config = dict(
    n_kv_head=8,
    vocab_size=8192,
    activation='swiglu',
    norm='rmsnorm',
    norm_eps=1e-05,
    positions='rope',
    attn_scale=0.102,
    parallel_block=False,
    init_std_qkv=0.0265,
    optimizer='muon_variant',
    grad_clip=1.0,
    schedule='wsd',
    batch_tokens=65536,
    seq_len=384,
)
MLP neurons of a small language model. Each row is named by its layer, matrix (down: output weights) and neuron, and shows model dimensions 208-399. Each number is 500 + 40 x the weight over its row's rms, rounded and kept within 0 to 999. Numbers have three digits each. A neuron's up and down rows have the sign that makes its largest values positive.
After each neuron's rows, "raises" lists the tokens whose logits its output raises most directly, leaving later layers aside.

L5.down138:476523494500485528524557470583460471563540514521513501559490552457441548515496479516492480469465521534493527551460559605505483501442527493477579458498505435503524523511486496524568481461527472526508430478468519565461531472442554472549442523487548541515438413528517481488459439507543532476473467505493407558520516473499523495588477452440434449476576494505466461535512423392540563519549541549522533586498493535394517545514512417485573471462514496493539511489610504525481516554463510448482531480548510530503564530489495460455526470533479473527484505525504501528526498531561512474
raises: "stein", "berg", "bro", "sch", "hel"

L5.down1647:482540438473547447530559425522499509534433567528479513533438480488399488446559507440451511452534465523463538548495521477520463445522444445483474481588520492465474443507468503449432434553453485512435384461523552522536456534459505465546461527478487455474514526481509486533525489503465556545519449474511519500548494402468491510531526494419521465467536484451470462511510453521566514442496466551499460499501454513526547531484534495493531472476458483453420527500487515481475580508525465507521516494507418447479460500502536423431479529548522499453505488483509473516460538529510525406
raises: "sen", "sha", "se", "son", "off"

L3.down2037:496538532542512547542495563494501472522504462434464516478463511553510550492494489498476526486478456467463480484478498490430533500578526462550500513557511571456442506457466536473546474513517492516483439522468503556467516489547506573560427541490487510552518560486448551474534398494462546525447571528539550510451465543516505477437543557492423485491567461489513473585508552529498519586473567445448553496488562415523527472446418533476488546441449536520523437536520504445507484491504481521447494464487470577457467525523498538527549507494449495523454529484495530482507578514504542416
raises: "ed", "er", "ing", "right", "day"

L5.down725:488519522532480495417529520495553440629467475522529502434450540517536489547563462524530499495545531515498571555568442543518507489540488481445494543526534415470503463412569490444494574468506508564477403500577483544526521443496515525437533466523515434540467499517517416559513420487550486430496404483525571527500437496530511478572514503422566423521564554529461505456416447522462489528485504521465433466531562516495517486489443506517547507492493445514492495530516492487544470476439491545442474516506447496524446430447501501520560512577520558497454470537465465478476522524504519480
raises: "lin", "ris", "net", "ing", "ed"

L3.down870:507468590520511473491475417463494451448442507558544553528495438516500460547581473487510516487563477466484474514498537474512484462466456510492496499475529554461515473483392595458516443419502500522518387465498457412491589529439490474529457589445582544488501453550434531521476512508486497478542500431429514507543549470506469488463504464485479560553513488510518537516444545531589441569476541579524460505522536515491494464538473479559469505486539432525521494473464482424448458495486503452498468456523507565459499552452473479493430486418513502523455500475549429554495519548547527491
raises: "ted", "ting", "tha", "ee", "ge"

L3.down1372:478462458517454558511485493483490498590480518538547421481512446478510472542493434558492504443527483401526494517422495563496492496451450464512563480441453485457452466516513513548559458461502490488488506479460500458530476523456553514459521525423479551517551445458473514534536484508505498536412502555514562538488575495484485569532524489490557493541460493523542471479546508500533463522517476473454509529559475539542563497479500485567511470442461460564524487476424569496438492496481543480535485460430454532528540495520523555477539548549491494474504522532441525478551417535515416525
raises: "ants", "ation", "ant", "ers", "board"

L5.down371:497458513445491496439514595473516464506522472525453443491570492491507577445447533571523462460543480439481472516502526535434513523519472463555555512452524536444477429529579518469511500458522529505577598473522485518496522460445509522505430533504485457533461509545516464550486463471433515463496525449520471507601479480525495459491485470477516522547535409485510464515470469495490461547488522452523463508492529451563528477505484435463485493458494533442513538491545563461482516514467575472436520512488525512457482465491571505518455495509554500504525609397532467546535435526566524520
raises: " After", " However", " According", " This", " Although"

L3.down513:562458567486490451458556457527441484468469542472504507506507474471521504510507507533476504538507494503459482494499545524465493547478513498606506520541489476502512469523450474530515537480522562532413570496485546581504531507463447494417529521578488473490505456466534471538535558540487522482504466533558520510463486462513452516516413544453552481444478492478467444484474443536603491471524505463478483449473483518441523458486554588601527589545502499464536534536564444447465516509518548501488484546484498526519441494523428511499512477503462460583551533522476492497488437482536509536
raises: "ors", "or", "mer", "iller", "eller"

L3.down572:498520550523551551467474566566451526549486448560544491455467550450529502478538460555460480531456462497513466586487472579473496429525586435465528520538506532451565411535388517582539502492459543472432488510466507514511498423501485488527486517473470475530456435489460469431482421430451451464539481482483515453471542507493480493504566469525546459510504484487482540476458535499502536486483452526445559518530490437544501480493596507549522538519436472536562466476537441550582464496511502403526549550516550509492465521521499478498452483503527501504508464511507485529516453521536437485
raises: "rup", "place", "gu", "card", "ul"